config = dict(
    intermediate_size=1280,
    norm_eps=1e-06,
    attn_scale=0.125,
    parallel_block=True,
    init='uniform',
    init_std_qkv=0.0238,
    init_std_down=0.0,
    max_grad_norm=0.5,
    warmup_steps=200,
    final_lr_fraction=0.03,
    max_seq_len=1024,
    doc_mask=False,
)
MLP neurons of a small language model. Each row is named by its layer, matrix (up: input weights) and neuron, and shows model dimensions 16-271. Each number is 500 + 50 x the weight over its row's rms, rounded and kept within 0 to 999. Numbers have three digits each.
After each neuron's rows, "fires after" lists the tokens most often just before its 100 highest values on Wikipedia text that the model never trained on.

L4.up246:458430522536486538483493468533429529512502612448524486424511459498470540523501492477467505505471471554451449541494498510472491537445541534475538500321477471481418525559489499545511546562351445480479556391450544476513567556448493507517486559529516383537519514460452460541497530409565515546533528432519486438540564587466454463414471604513503556477518507490424557534456591410505519526502504595531417487569547573523439510500473496532532443504453436441538500564459516458547530497486484491552456481413553478461585498526407485571461577469477445490527624478499490498570482389444487551634527514445549534475510533566465529494613425484534377471494413457517559509448490514509413488487479455569518427551483518528559401483578487536488537526472531525384508513476606412489545455420610
fires after: "\n", ")", " ="

L8.up1208:554462455539571484531498505523544538447525476440543489475556478549475510511520486555498542532511490485525548451469467459513505544492451408532469488521545558468529420519510496524512493476561537502512573553487538605506530517592463441463579480553481558404527476434494459593596466471474656425559520501500457452485477535597486550388535474528518499588515504423458462515592563453426632511501457518495490519479383393442529586465542452471418511592550555514488535478483538470521546476601497553564512480439601525469452491484384468564514520521445463496522563500541571461453496465536444403506501425540489566517455433559469566496434565468484491521556563537512480535586486496463548456485439500504506525484473549545421478555448567535497424444463490400515528449456562454494627462542576
fires after: "s", " In", " Un", " in", " S", " F"

L8.up89:510429568477499434438416493609518439475552516514644444563467524479522551410496509507473429568553533507599461458477497580458535491551549497492504610510509451562438435503647427437536415447505486481604453449562526473582645562516413545498558561510512455487538549478489435482420473426513453540418456519457508552517408512503505529473517531581502443522474440511483455498504491512575526475542440529547466448424506503419486529526483565472589540473479512520476456432497471487522541512504501427431458516504466504487428490489570508461435416545531470533568532534475554548493438551539481602538355483491539539570462500476542434512467501450460543615431544405560480486492445449533469527517577486486525624489460446441504596439561464510496527482417513511538603523573508533561533518566449
fires after: " Ch", "ho", " a", "A", "Ch"

L6.up871:513472504487419589480546386464512479482484401486475461515513468529600443586456549423494518515474590423400529497479519545564537546474551434508482561561503495490538490457435493432490472498474531598580488401496497700520497456541526539487511529520514482443535421458522586576509497468475491522564437459478470386388494483503579575546584538456504498521496578477466465489490487420483574438530594525580517504423528503525469527573517552417481562530517496552486452429514477503470489445603543488576478521462496519515420424529469478626426439506482567506529524377582436513503560478506507511464492504423431492507487426499447523527531537515490522608505463530475525522494506542482510521478466549422554510556508455472544622484528447553527550397579461481444567480557486491457506503519491
fires after: ",", "ent", "d", "l", " lo", "we"

L6.up555:512570561527460487537430571484521455463535509439498498472597522578509515573458399466514463501562450587524445525446540382502598512510526506531428529512553565550465554515567531626448462487438560528510483509428470433477487398439456391488648432447550591533518476531491462538456477492589593464499563584472486544440486546529470418530491463507507440474520500421547460549549506437493447519591479493405500500521504395521408547477483450433514448481452506539534516472631457467483511438459568496570529597544469479530519554523519486516488440482548544539536575539479498447479496496521549436429417362521535503409538498539464425562485559506519449536470445432491554408515588552541487460589410488527471442438496485516481541548556513467624410560456484489533567483520484562428473542415489
fires after: "s", " The", "The", "e", "-", "at"

L6.up773:498507461492443456425446457525453478493521543508506429484505503444458581528592569512494460571475480530549456539626567468561532458541391590443482447439539533473448445482486465506483483512533571479534633502533588496504530509559683448446451459498493461483509567512517509506416527499551586406525442516513564452552514465493500558493521453465430457532545505581567409452555542531404542586562552448578611451604448513552458538512533533480563548499478498538450537525451433477491502549496500458530481521513508508576572550427489559492435469524535464502517488496464469485590512473489494550564520542465530555421555443545511385459412535558542431490364545484451505464535479493455375556548506504523487451580546503494443425507521430606498409427500520513529467523466480545542470491452507
fires after: " cl", " E", "C", " I", "c", " C"

L6.up193:542422407512505478547586586444422531415540491530499513508557505475527601617499466556440510590444551457514576498530528505446502470488438510538526455605521465509453570467489554532525531412479489530539529508549509572489506486394519481559471536541522494543494458517457527494565511637549516496448470616497443495481514479605503439494446465603504511509549400431514516477583433532468546462549483420391464434486457454562558546431499525574509492511498484438527523625491518433562551436461623527584482464502451567470517533504457553554474467483490584535436412542486524483604446546443476415409539437519448400489463556528571441480475428455521539529489495508467393495482475473563570481479515501483543554458436550374409527509471432545485530513507452463468450491551489534518463441417471
fires after: ".", "-", "S", ",", " ("

L9.up822:522459462466464507510648503472545548465479507489495547483416564417455482568519437511477419534513512410435533497516487449539512514430510512523477374500556541484523520511469551511528472499523506414523423514575607404417593439421536447518542498574478517490413443510631529497479478540509509580485468449511538529452410577426525573475619463530486529412468427509491492515522519499549505494419585419461537512518597600554418539535490545474447506515387505574528466523506550463443515472515496509486510635468495526501468537540505458458555529439469537426487524500495516457531440509472459505507438502528512571470572427425556474520465519463497501505501552537607489514514498411560544573460534405574495568486581489457530403557517488496493491511510559402496450493474485539497449525470495
fires after: "s", "al", "c", "A", " of", " a"

L4.up772:512447498474499449500559527484517487531547531455582469469557469390560437425448549493477536534485581442553531532417506503453541577415522553486535561480533483518543445486503524509542517448484518548534547427540543457477408478462480511498524484489489448496486479559525478518513518484535502553447485503485377529512491509511495529558491472501478557546596442464500468555584444544396523528493545527541519520551487590500443557615448501488514477617502499447575578514411448537525547443485521528485477455467388444568560441436539539512457579525423490613478470433620511516476554478495440505516494461397405448497501444477496451485620532578428539599462478488454481470467425452577554482442519556457439588426583605495527557390463572545509558538579451566493520533545539458581583501587439
fires after: " f", " F", " de", "F", " E"

L4.up438:480458503483540449441432473577555495554487504535531478531548519488466494425472484491479395631489536557582527556465461546499489599484515474548521466542508516519474402471484499481530532491444562486427484508435550449483501554412507502538414520481618600510531582522528506492545554449494583504432483550428523479537491527545544594460527518451528443494485456380477524533470482531383509561497517533499541546424498533452453504336521559570595611481402558427522521376552438433503535518439502459469561411495460462524468457409441478531457445472497447582449502497465465433513478512480468575515529529523442575525565538546417541476525398590488369485594526486580486506511482539413458465562485503531523559536523457536415510570401475512517461437447555513634443553467531528545461603540544
fires after: " ", " f", " F", "il"

L6.up613:481479509463541471502495511516519534563507432525454467496521460524496527518470517431444599471510488547447481393562476553465500521474543532401512488548650475459526456512505428473525545481566520362510511485389466529409438413522533472517488495553497474468522478486545540536435432479552491509493410486466451455457474489531521505629567565415504506610531595509535484413535480497523650521490582490504544502488518538540601538531525496448521506480480500529484539420507509573537457363624567473453518504425485530472572428514544449597444554528501569501485457388541448586375489456452560464491567437549570427522522575498466546441518537471513538486506502536573461464481563464476519543499501559456490540468444529488429528454532372476503559494511548472528571427520463576521385488406465
fires after: " lo", " be", " do", " he", "d"

L6.up940:423510503583527463495599501519514532483523470478532564443524468537585489425468462430502553540525476563512441564561456530498453411574529499446475461575600461557442478538490473477478457606610449511480546458567449514459541425417572447449531447494492440435570484545424528494446450583541470528452442420542422510437498489550474471558487538569521486435514421552476452505506461550542561491520501554507496505462490382550503467502549559487530366509551466538401470515491462439463542483498560566448443449581494422481461484465565632493500412471465553564463445505518507467468501562533482471455509510487484516574559516457497480534494520428495492627476483474562550490497507528547517483388495427458503530482429523516489552483499528533567488553538491545632474585449392441499541360478422
fires after: "th", "ph", " ", " Ch", " X"

L6.up321:480562482505494617404425507540489475511422474478490483561420453497474491611552459487401510577488478480499468525473467490443540481480526519411435530481484435472505437455505428488475468516504465450431495497522488526485484472472534414488520477557515529435562425500639511580469556448574442507493454533517550463424546468469486574560486487511483547464425512579464541449486511491461446495524514419500427516485650543458550537523518513476507488505498543577490463558517450497458444440522431531558581633528434527554548561533503491561449408613548531546519532540415379532465532506526445499502489525461527556555580493464428514473451569455417574566521604508498405519445534395525458458479536579507469473448493567500544359560586420533530392486511489550467489474495482426546623521594502
fires after: "or", "le", "vent", "vi", "ce", "jo"

L4.up902:491556421516496429531412526485518579414434378516525587499412393531601448467462477516526412529537445505424515524492502481447531513440515565571519473480563470465556451464529508418490476534492532400459499480507511525568522526467539551477489478527419509453536514585544504400487463500526522464516510350431460512515567513568516402419547475517471548474606554421560516443532532482527508497525553546570530435466482472501421609489483446505519474473499432527477515482385581588410530509499496496489527615508557489476481573463619535405517575533533515458510549550539495468434506527508516564525589443457488470450483481392519537482495459542453586434528553467493488456492507432461514538451463492498491560506464525538460454480437514432604410506442497585471511485521506460429567529537464
fires after: "im", "amp", "cu", " Col", "b", "um"

L4.up86:438539479523558492520509467388521479496528586405577478526495466513439431398540552451571596480510481467531456445445594485436607522558503557450556452542516543481552510475506477421589509436517472432565546467485470520428414481443487422521484517447474484505487488535469470475481480555526527534588539520559441524506481510530556519574412525460547499428490610481514527522528485534487503388551562556501520467590511471439477564577507557529538380513527407544571476487454511528497514399507609450555474514540409468449471466500504524499527555554455512489490548561523515495566455525510451543518397459427412537587568566518512469511483535460510507517407511461483354471504547497633506475472541545515510476408553598491504509472537489597532486513457460566485566502539544464433493537520558
fires after: " f", "if", " we", "F", " de", " comp"

L9.up250:358515517526552449549570456449531449513532473493526554549441454434439518561488527529436552555386481391494510396551566448528552493518570539478434496519506529491495513498589459522516632449553533546473456468484547435461481506432517430500430468577487619413496451524519584482431546485514484404545518534506465514519540552488530471433478483566492585550446527553495535524436569536469506496527439481416474492561471472475534588543492494418464534586529535356566466459502500609420502496486442529560512454514577387547538560520443464502528531543485553553482387515538582503486416564486555450390476542505485600544571469534497551446416521485430464438548514453502520478401481543499475542579473539488518411522520501559472640419479475530520501587548567405453559572482542507537486521526455
fires after: ".", ")"

L8.up317:480462423519539502498500470534457499464479508495515495533535524473561465426446476467555561441485466518417478477502496464596541555531600545520544511422525447510650610585504485482469463510549561426451549559505507530480399501525464454461467492576497455472551448552561531445489574415471482488578456411558457468496473463540517435451487447519453522501463561518499513568498434511437505557543528559502420496418553600417444407500468502433516506638554492449490477529488464429538486540598541542513493517516558442534524518448528507545568541566491468447559424453554504448512410454506480476574474483503588542384600429540460483410471527562459525480440496599509471470449504443531462616474520444525437533451503482517530522482490442652545435539449544544392521502433432515349500537597465
fires after: " st", " St", " b", " re", "st", "B"

L4.up777:450554562548476514631504458515552455507572543555470542435433433423497557504504507487445510482512411456464462528404548452514432541421569492467521345516525493530466461463573565475413479426505421583535466486471610425542543510515520554506534484478536534535494500438523518540498519579541468454537436569500508407456509493377594576525518418474549454535463547509464515485520469528460533508506550466470537534534474459600396581493575530580411506530536446537471504530474556499506440490637491529396499525463542452375475509549453527553536531510486494499542531510472465459488546524591497520532512479564410546481480488544455422462496498579489440506577449525488486537498487493469482587515477502531522552480604616552458567511589509497492523563492418502492505522502411470460506587473404
fires after: "c", "s", " Bu", "bu", "al", "ir"

L4.up1250:499609478503498548506409432492483496489481495391469508476498466564531474533528523547474441558444437407446505497437464377405598584487514391531512498464490413455503511482509568532570603487521438502596527454502528499496530563646550477443509572488484435494495521483468497527577407567528497474482533424616464439499555484456435536523465461559549539476394465563604580494488607461526488478438550548435460463488436441532503545498524627544573428517537429477458436505563546513529487452494602477528473527496526534407531485529510485473555500467570473464495538620489496495581485514596486453582560458563445562500423482561404455523571592544420492597572457440575475430509414560446510541563442499515511517435502551595459452507542476460473460512467519426458414445564400435510542495493470
fires after: "s", " M", "j", "m", "h", "M"

L8.up661:405390400530549549509483575462454493493460555640563588537458524344494432465406525536474439495537512557498479468474524428576524495454445494433532435446580439553531537503511462519442547460563412546480430565556510500451447463511520546562590502478513535502540398533492469533512391518472432507503579532514511471532468506486630589518491430540575478435472526505535470526519445551496608492515505495449557523595552485428466487466525539547477511518549573524467452455451509595537467484450461536441479533497558499443545592537474490547445476478517512497508507497414493526520470567448423508526490466526548576441502425515440562508551484495456501376468423514516479531440375511509514576482478437523463443486624501427438474544507535493642537507481477428471506520456530489513483447561437
fires after: "lan", "ar", " Mar", "al", "s", "en"

L4.up185:509549504435578404400378527575460469424523536475518497489489412541547575470396490447521547459486444496478472512512552536487536495516540536516553506454574456656529479558495424497571405533521500517522487514558541492502449415530472533449549568507514452396516564464500522500410552425457566524547450414420547473544451475441497454523510470556490512503499548500540569478503533485468527501501507471516601426519486593448423444538548502442611533499469496479506525433455578525407444497547511468441449526493490481537564484511487483569478507577503556487572532499505396499593582509545528459542468502440474544516478481538430372388486510515426550465522475508509477564492551588409569489522415415550661441437500563476406550531467408442492522551532468550475526451505501385495494500427568
fires after: "c", " C", "C", "ed", "oc"

L4.up881:501494534474515487453516509396542504585520478478549474566478593502500472446509459522524536572450482531537551453519429481501479591457543468594554550484525501518387506471566529562564509450560591564503546555398563538381453425338505472567416554562514513471562492490469523502502485447470573520525540407434453562469521507521463605518525562487414531451430499467387483625410512550471463461549576504457558437520462503508436460481445495377495541513506475536498591506478494490509444517428449485492488511551460612507495476490436420561432424607493504466515561493539501469440473474479516512545455484471526532517616419515468473514545522502419432567585529566470463450512466514491450501535527559567496553546506533539467507544418561499504531477624466582442461563519585435421602497542530
fires after: " F", " f", "t", "f", " T", "il"

L6.up855:528534394497460467561520574516505520485412496501547521505464493569540446578456533567565444519501438465522478518515517502544550535514523465483451410539452486460503477497531462483475457462469490503483460500517430565546547492481547455539481519560555495404526504522594444519459542512531482506443585410454588499502491488518439504554517556414481419514537465577508516503484528530549484563476572464455452496373470513481494538467412458656511523575489513471504585430504426508567547494459487470499548508531469497436520499464540526462568505577536598557564372534503642519475486459482478494493488474486417432458581593449521436453525449471462548512497353501502573460468514421503500426525497517524489346392490474565481396501506444560572514526414566487469481510563580490415495460476393
fires after: "im", "am", "ra", "vi", "b", "mo"

L14.up172:491434562489587388510520499637550528475493442458442478526521488566599510515562548466470548559598465509399423478528405586544457504438471450595518558492482589577504460517510519439470462436662509476566515528531442472514557496468565608504442580523529474472518609461448497533518516483471473407534511476426471530428526538453483500575475517458365537583433426444515493575457529463502514494549482543513466492573516489519489477559574440484459465488422494567592520553527437482535554456586526495579551490463506479424468539496468567485433424500492517459591471461481485524485483498490475418510551497565520653425394431443513507535433534488503492459431395538571541576481458519563449437510457536507513532492542462518445511540559401495456493481473456617520440500512504456462484539567478
fires after: " ", "ent", " F", " un"

L4.up70:477475474613537494457502512413481586461483505456482465618478457449547486432425528508469417454373421409470482546578553466453598503571489532585541440468472492502479503517618555491483475479467463507494443538463528497459523486538526467557503511514562493513460441477484489371488478538567541516496537507662461607579482474492526575527522514566422530457411463467566509567439497436490498467457574463483519604554506478508537523562397467508529540553479489482494558468580560501540555476541513431498528493546666479495537539507418423447529569566467466433540469495429547554439507554551452500505563492433561432563446485526521476556498520541459439479484466475527519552370436524471581489467471487506515466493539545502475454622503507504395502535478527626506455473565419469481475474525518
fires after: " g", " m", " M", "m", "g", " G"

L4.up1033:437450488530517535538557495573438588492465528451512372455505496461448478577444547434432518523522530494423410514482544439478382564447583508442467475367494482550486535551546475487507597545406521521477595448489609447556503615458484526460472422461491452450544569451485474532483506428523385499482530464557505448512525485515479445380454583490495605505436464552442547554520534529593404524507505565505457459539607486560510522477422468473566411430478512434552554551478511538523535468465546470421468537497555507478591556496450548542507564423546450503507584500575553513535476496480496524597556468466582586515558471526466502413528471484488450457495438484494523537434534528511478486486511549542470413589401544568528387420560538517529484467438547503483497517413574477517496454438534
fires after: "\n", " =", ")"

L4.up415:474459545502492585543500515542523434501571510475489525382460619466447592505564441546513499499558498534438503449516520474496555477519574491464503551453535477460510468478610528488529528467384456582536396451528536517559473443388487460552448479484557456475516448538495486560447461585494487512528454495480482476531417555554565550490531497473518508547550561470478400540426474443510548444533370498459423638477476465525425466478559473427540532530397521536544441461505404467476558440537556461482424528482416450397563400465481470584536461479497523496550542562513515569482554487502546379529474396511475503468526455512540479490545497529458501434493609470482496613543626438459512465489484442592574515579434491574447442548529463536437496513507457476569506438506507484507540557551545
fires after: "e", "at", "al", "f", "er", "act"

L8.up291:589569519504477470521471439468462466542600470502467544522506504514470552462579524485464515616519559372512538428470477518498517500578447490468431467576518492492384484498531494550512525397499527462552520507518459519555568414469467530584488518543541493477528499409473466468428570490449493450521482417476543499509398520496542585453513416499485509440498463473524533449520471510544446509586521450545511508422571521548407557532512469446451477517549595514560574490510462438494483552585511499520480537614483538541504558447549464523441461472584578424477466480449455551401581521511508487534518571446476523512451582415550523461541445491422498482457536461468507548458443518547341455640591411566544608546465415492552473542564499514511462495520550494558585496486464452520480533527500
fires after: " a", " A", "A", "c", " ", "e"

L4.up1164:487548424466560465561431495515504506463577470487498479483439555473527469504527504455526595570439502408558560536488487458462531528571584476558558575420477530444484535479532523518498444446462486491541582493431543520462451367474463421479482551471529473566549479552501450563478569462550456482474424511444553384478528442487500536479506663539554428560464532489509450528542542488547517655476566473611526442513494527439489471473450479479483538498444588622620510537431552531520513495429510521448469546464500512484532483387460469533569598477467454531555505471528502495463446492438467560555482516484481516475530506491479479455505414465437526533493487468518468440503506522457401441475455513541500498566441488463456506443542488694456439446557511489466516508461537493462532456506518
fires after: "ra", "c", "oc", "ed", " I", "iv"

L9.up1048:455468486480588470515538421424532428559548529520532374593483411503462503446521525472452544406495505596477548599518472504542545596494503496526574440459533439501432546401508570455525559503473510534537478489524552459498503543451498544484581569437519504564601509508548488465511560361504436514466518496461479527442531512523444577554560457553588474563405490531490508490488460434595601457522458431526582428416529516496498706572519480475504378419561551543512523535568547457492485443571519558488447486472623436420482625503444493447566468430451414514495554513479446442534458500439473460479519506549458553491493459427425538496456503596461471533506469494534510512505552361578447555527540554446520538481499576532522481524471608535450536502493514512506531471520523561459481582418460
fires after: "s", "c", " S", "S", "p", " U"

L4.up119:458497473445540519451432377595474473521465582501487461491453400481486578479520474473459622526513454510556442413512520515505487506516478513555466504497461602529462476511495493619511541423543491529499514523515526465589445512525435506544468533459490472536392574440451525513516485479489510485543481442422521556466563540520503577524577339515554469465483515569411529492543510466475561524517532439478645474446537463568593428509492423526532555589506482543431413510526511554459440447563511465520520464457491485664484461565516548537479551535529462471605544563502484481511608406504474356512460547482475440381548466505472409451549482470542490474491441479510485471524529544522500558569424461452518481427593537519515400490525512532588419534408427562547511502469520458502479491474522
fires after: "c", " b", " c", "B", "oc"

L6.up1143:542562439551526548405475419515455477506468491505540492523479443483478451501564447455438514487471511459478452510506508450571499498601516527537443484486509424539447554521438528483413451497347491493437455561458466520457485504419471568468483544558599445457496537446454556501496504446403489640473459447506455538570541492511587428502535512566537471525500560549442501542613479555487520482565528466467592444473556587458525388540538449518461480569478478536555514507519545387510418464579542492522501605555555484510502514656403524446530535476501539467596485453540510540548484459453583422529485580428503445530451509467479428405576500471509483543521483516517501618486457474490498500457474457501508488541522477533474528518526495578397495569480485512561486491468526470550521496616488
fires after: "c", " st", "mb", " St", "ta", "oc"

L6.up736:476460449518487438522567566516543463500551503521553515578511460530594500490515381532499464473488472497547462599478460547561526545506570425463445577505469544457534415531538471478580496528497500548473464464446496474485626462479532479492533541566455523522496562454449566559497508471443628442580529523456385500494573538486398583553581505438458505555430491472529513506446517490516448509505614514491507490484456561508522496517532542452514459459546429397597468557515419584549514518563436570541461488453399416472502504465442494536469492657451502480467443445568469435472452416471571495521480549566527535607477433532491540561494532391433400554546534426507463494482521503494482546541493469557558443475466451464468456554484460423478524442480545509476399493409386503556535455571482
fires after: " V", " f", " F", " comp", "p"

L6.up1031:479428459481467521530547494519510489499537527461444430422509492424482487486589484572516506529500435493395450578464376530496554532485490495564605497437561625516455505494407462521486494595453523499472539457477589476374462509441544482538482538625566470462551509573472482479414518502439435534534435512542472538573529433504482526509547517504487497467496477501536506557504533460517537557440530594429606569467482565497550548499570444465534516616535474541499531527467545483468537440452461601470524454472465486480483533546541488494527529471488467555538531478555434482455476477524498513372497461481464520473496385432572541438620504505531564551528551495509496419499528463460448452516516563516385546505436569545407441545473478490518409540547533533448481501509529462529604529579569
fires after: " F", "p", " P", "P", "fa", " f"

L4.up696:462450501393508577512456508455548482430487417568433499540482393550453505604517410586546481590409560490521488515543534538446455505506510530566435425471524466448537440540393413564522563509500460563450373504401631543495507488522517539534483542530415525413518467493473532482532488585537502492579444468588434467547465493534551591486438364536482493485462456525485542492511517532533593404474476451544530485469502574499555541421494534499475473478481519530511499489425478544555412434565484560534531452508544513571521560588482487435508526637496487438515478474542460499447478420504451487610515553406493381561442465533534492518478495496484499464579476548599567484426483474501578439512504515488490519516601598533580409551461453497515519465494444533425475471518454582526452569467525
fires after: "g", "ir", "gg", " g", "p", " G"

L6.up690:490523508466420499451472404439460523539483516484463552523611530423604533544507505562495517501585531532517574426534578493479468579436401514481547518446548558445446417428475540477534602439500524434541533548407558447459600529466508546507485372439625562460449558590472437463427513425497519573492459483417533550445600383455521479451610464464571510532469465529496555452492476550508528462486595482439455558467519578501492486537405505573471490454448500572466554498417526580552480585454521575503504501540501480581496571523423495518441564518553561533526452542510515461496488460469517527451488461461546545480489502458535456440486508510475476556491416531484488433492479424459490509550505515485406459526488487480592491505477500589575530459487506523444416489539555552516494547471474
fires after: " U", " E", " Ma", " I", " Mi", "d"

L9.up997:412481524542481514460611604482510476586452498508561610501574520536492492492529443500466459478620513561415468607599485555438466419522538524553442552436563482496550424500534569486560492573461508575516435453499513473487526416462474455468538547402536455407468520503540480520508418519558520522452591437483443434486604484534566511565498406570508541541506508532477560455548475554528540529441484572405514517492496472404571487483543482505479429470457486485466487518448482515510531559572514552502492581450519557520482507497537408483481425543543498493568526509472541481517516463488504611516501482525486554542440530548435463508430529480506574395476444506552492464485527509477505505606434494497476457500492412536609443441532502511449406495497442422483547439482554430498584572552519
fires after: "s", "lan", "n", "ma", "l", " S"

L4.up53:476521530534543409532557491463520508489572496464530504468470511482498472566437524474522539554560494563570563507451550533425466427492478512516486515611427545501493523499523530412484550578479537462650504584607452537516497498474516510478439522528547478505529534480555509545452558560495386498436492531475383532487514509508465423593542474495437510581526454576483461511523424454647483508562480535458511529504621437511496645472502501547466416421513446525475508445489463490528582496487511535550585488535494480454453498502491597456443474534590499544527516533442478446447538543511520549532429414374480441510565493393401489578443464464512505465526568451465589459459539512530463542445529524505469538466416406562458370527478598458618499533595466517569466690482501459517492559474484
fires after: "im", "om", "th", "ph", "il", " Christ"

L4.up1260:433490476440521613397556413464486605521558488533544506485452474555542397460510457524476532420514536512477406564498470573476502506561547530515451551502486590504435483497513577564459496484524475520389339448480502466468535519558482524641473528527424440500476511372487350429478476523567637457474456463559522509490485547530465491528608467479512464453492439586471455489544458358540468522482535398491545515449560502577512530534521446588551552553512484474475488483502425487449515541477418510449518483518543506566571461476587577471424548606542483474502555557472562496482614527516493500547479494433480551464486425471453489517505536563475390517577397544549460500430351464545514551538471487496457515466481446532564466584489513540478491489522515496485462467532475439503535507464518
fires after: " G", "r", " g", " h", "m", "R"

L12.up573:599376519606464491495454506451454539434600565608555597493391508477517475585425498527464551486550475519593458446519457477488452432419513443599483546505541500600525461455536446578525423455462517450496562494475623569499515417566480493454517523520534525450542527555443590560460524473409600555494525494517502479497481558503522491502394516531521491545497506509479425404427436493503476486494509483464520483511568444625529579451482450482493634419486504470539507535530479580539502517517539429468433580424448554492450530517513484422442425528504483533460403429499526422508468523522570499462511583469435500492533406529488450417526537605467518511465451568500526435514471570533472587502543437472404553459515497457370438448478491456593500514446494572487525574485548519520496533529481
fires after: "s", "'", " 0", "L"

L8.up814:465503543586481542576604519504533532470449574580534523470496418473466511503397564556389477513503552516551505519603392473435490536502571425505523458434480436560570492442526434650485487606442480510519537505403491483513524490481506570455539511524498546524454522456463638428601559535490480645460549549495463574426470554519468543579512493499473473377481503589530490519517470411505545541410447511507524471516479482423502577535483496508502495433457439496554515480485584592574448546608434510526660432494548524507455526513514497503501432555503469509550520496459508470497467471481560552486522532478457550402513510512530487446441482515500496436430473526513481427395463452519537565550517431461479455448481425561392448442433495462470488493442389485444539496489463478445564618446547
fires after: "s", " 0", " "

L4.up61:481537497525472495518394431441582551540556488416567491517450489478564503557515518369461654505396466504508444558504476487534507511466429506526552546343433508466490612429441489419538507489481497527535591470499557513461402408440435567536494442515547507428534466536469528473510466600507472518463446557480465456545534438552484540538564459503557510487525559410510512438446509577460565439493495484521538479505471525504547509598523548518458567476547472515554530482467532476537604497473527557451553546510509512490464499463515519536443441480522483513560495475491529629501420514508621427506491489467438551485586487607545541500612510509479445403491500488610428516566408522525530553528507507507515610475425463479612462486488536532510574480405456538591557484531481491403484519513478
fires after: " F", "F", " f", "f", "ol", " car"

L8.up786:489402461505485391610496490471443502386439584463503488517482502393427523530459455603505525551422526472472534489488513557533428570408465504508522500549526505484569562451462539489466507500531511554518461505534578555510479458402572543591475598578465511505450565529526536459514524510610506408539495447482544445527487530513507439448459488576489570575542577492504446376545531627462552484573514505424517460492502488556540579479462576473491545475564437503500396510517437461530516522502540462536498453494484516487493601545393555525446497490468568490504502524490539450545536498425471518370434421457552525476531493463546485442453501548477461545470623487491431524502551395498535504541574499517487566441481510454550470490519483537475526531595509507445496464481454450497448432494429
fires after: ".", ","

L6.up261:528491439523539537518478464568467513558586557425515447508422488484501580573526554504508560550497516499504502494518512442498470492516527499458580444504517495451500547609440535610481443530492472552571536500566541495544485480563514470586591531475431515462482444572554388551525502491490566451503465424576530520459558471455559555499541382485448400496564473507493424587514546567523557498456510493423613543533402584431490470465399556457526512564465478526526472470507531588501489526451545460443535450557480488505522509484494529523509381567419415494585420491487539420441373485433561435578456472450504506459544510511523534465523566554361510494485551532466499602508520482461551416589379476399555477518571574422466509495446539494534440526465496425540529514470497535541525449539545
fires after: "s", " As", " S", " re"

L4.up381:453493478532599408412449521520599493370543528438514450524520481526512523456511486460428611448422405595482525610462515464548543528484403519487537505454460584510413544471506516476502475450407516493504533509413525518476498475402526571533540518548458459485429511523630422523540501513512523578468432569446439488420525470509539557448430533528501480514564506509484453465535592652575518568571645479510516437549429469481544456519495503474490522509400500604558489532400492515431505536512486513491467464560452552563408502396475521569505497416542545544472487481482477495522487490471447482530426556361536521540564458457445443446522472537452456501520587467564500491476495540509477487451562494537572497515433537508505510561518544480466514609535460555540513442452440461495592537543430
fires after: " C", " F", "ed", "c", "ol", "il"

L4.up1110:487552490466469487546466523426498506480463541489561440426547480525568472484553485480531519446472516572523530521460511549455430557520462544518569429538492471483511494524446522554547610491464517590435522543414463475592417478377542489450491555464461512481465582488518516434478520497552517409570444535436456395534442504552579416420546564557445525515506474447460465456545534492452484544508525554528599502465498557544458509468450510400451601500503591489485575536478611540438465446506530487530495554635432591373499563478507552561558452513457518412507534429534470492547479505503507459500392523494507537457451470442432456439488471607509530564538545496537451492542466498526433530535553574571485618557445499472510507506536534519512522438529579481383528492449590433529455527485480
fires after: "cc", " w", "c", "ar", "t", "f"

L6.up409:428468487437585564495573461502513511472367475502488558472508502469495515473511527424485559553549377607462493486505490553514439490468537482501493526534470542515486533468457503546531465633546457522544535467498498476568514436572625544534565397524482482530365515405563529467532500486506530592511477558453464423469518411471549551616431465547465514568414576476480402536487540425464525444465591455455498452467543450486525579530511572550486536453475446507475463594590445535590437520563476520478473463486498510486525434588547492488503539460493505570567411520524414438457504461523503546503526445475550532413569470463484430489439442473611514468471443464521455495399453472533539429505537529591531486470523486447481558487537405457599542473490416526407507475571519492468471435431556
fires after: " ", " Ni", " ca", " d"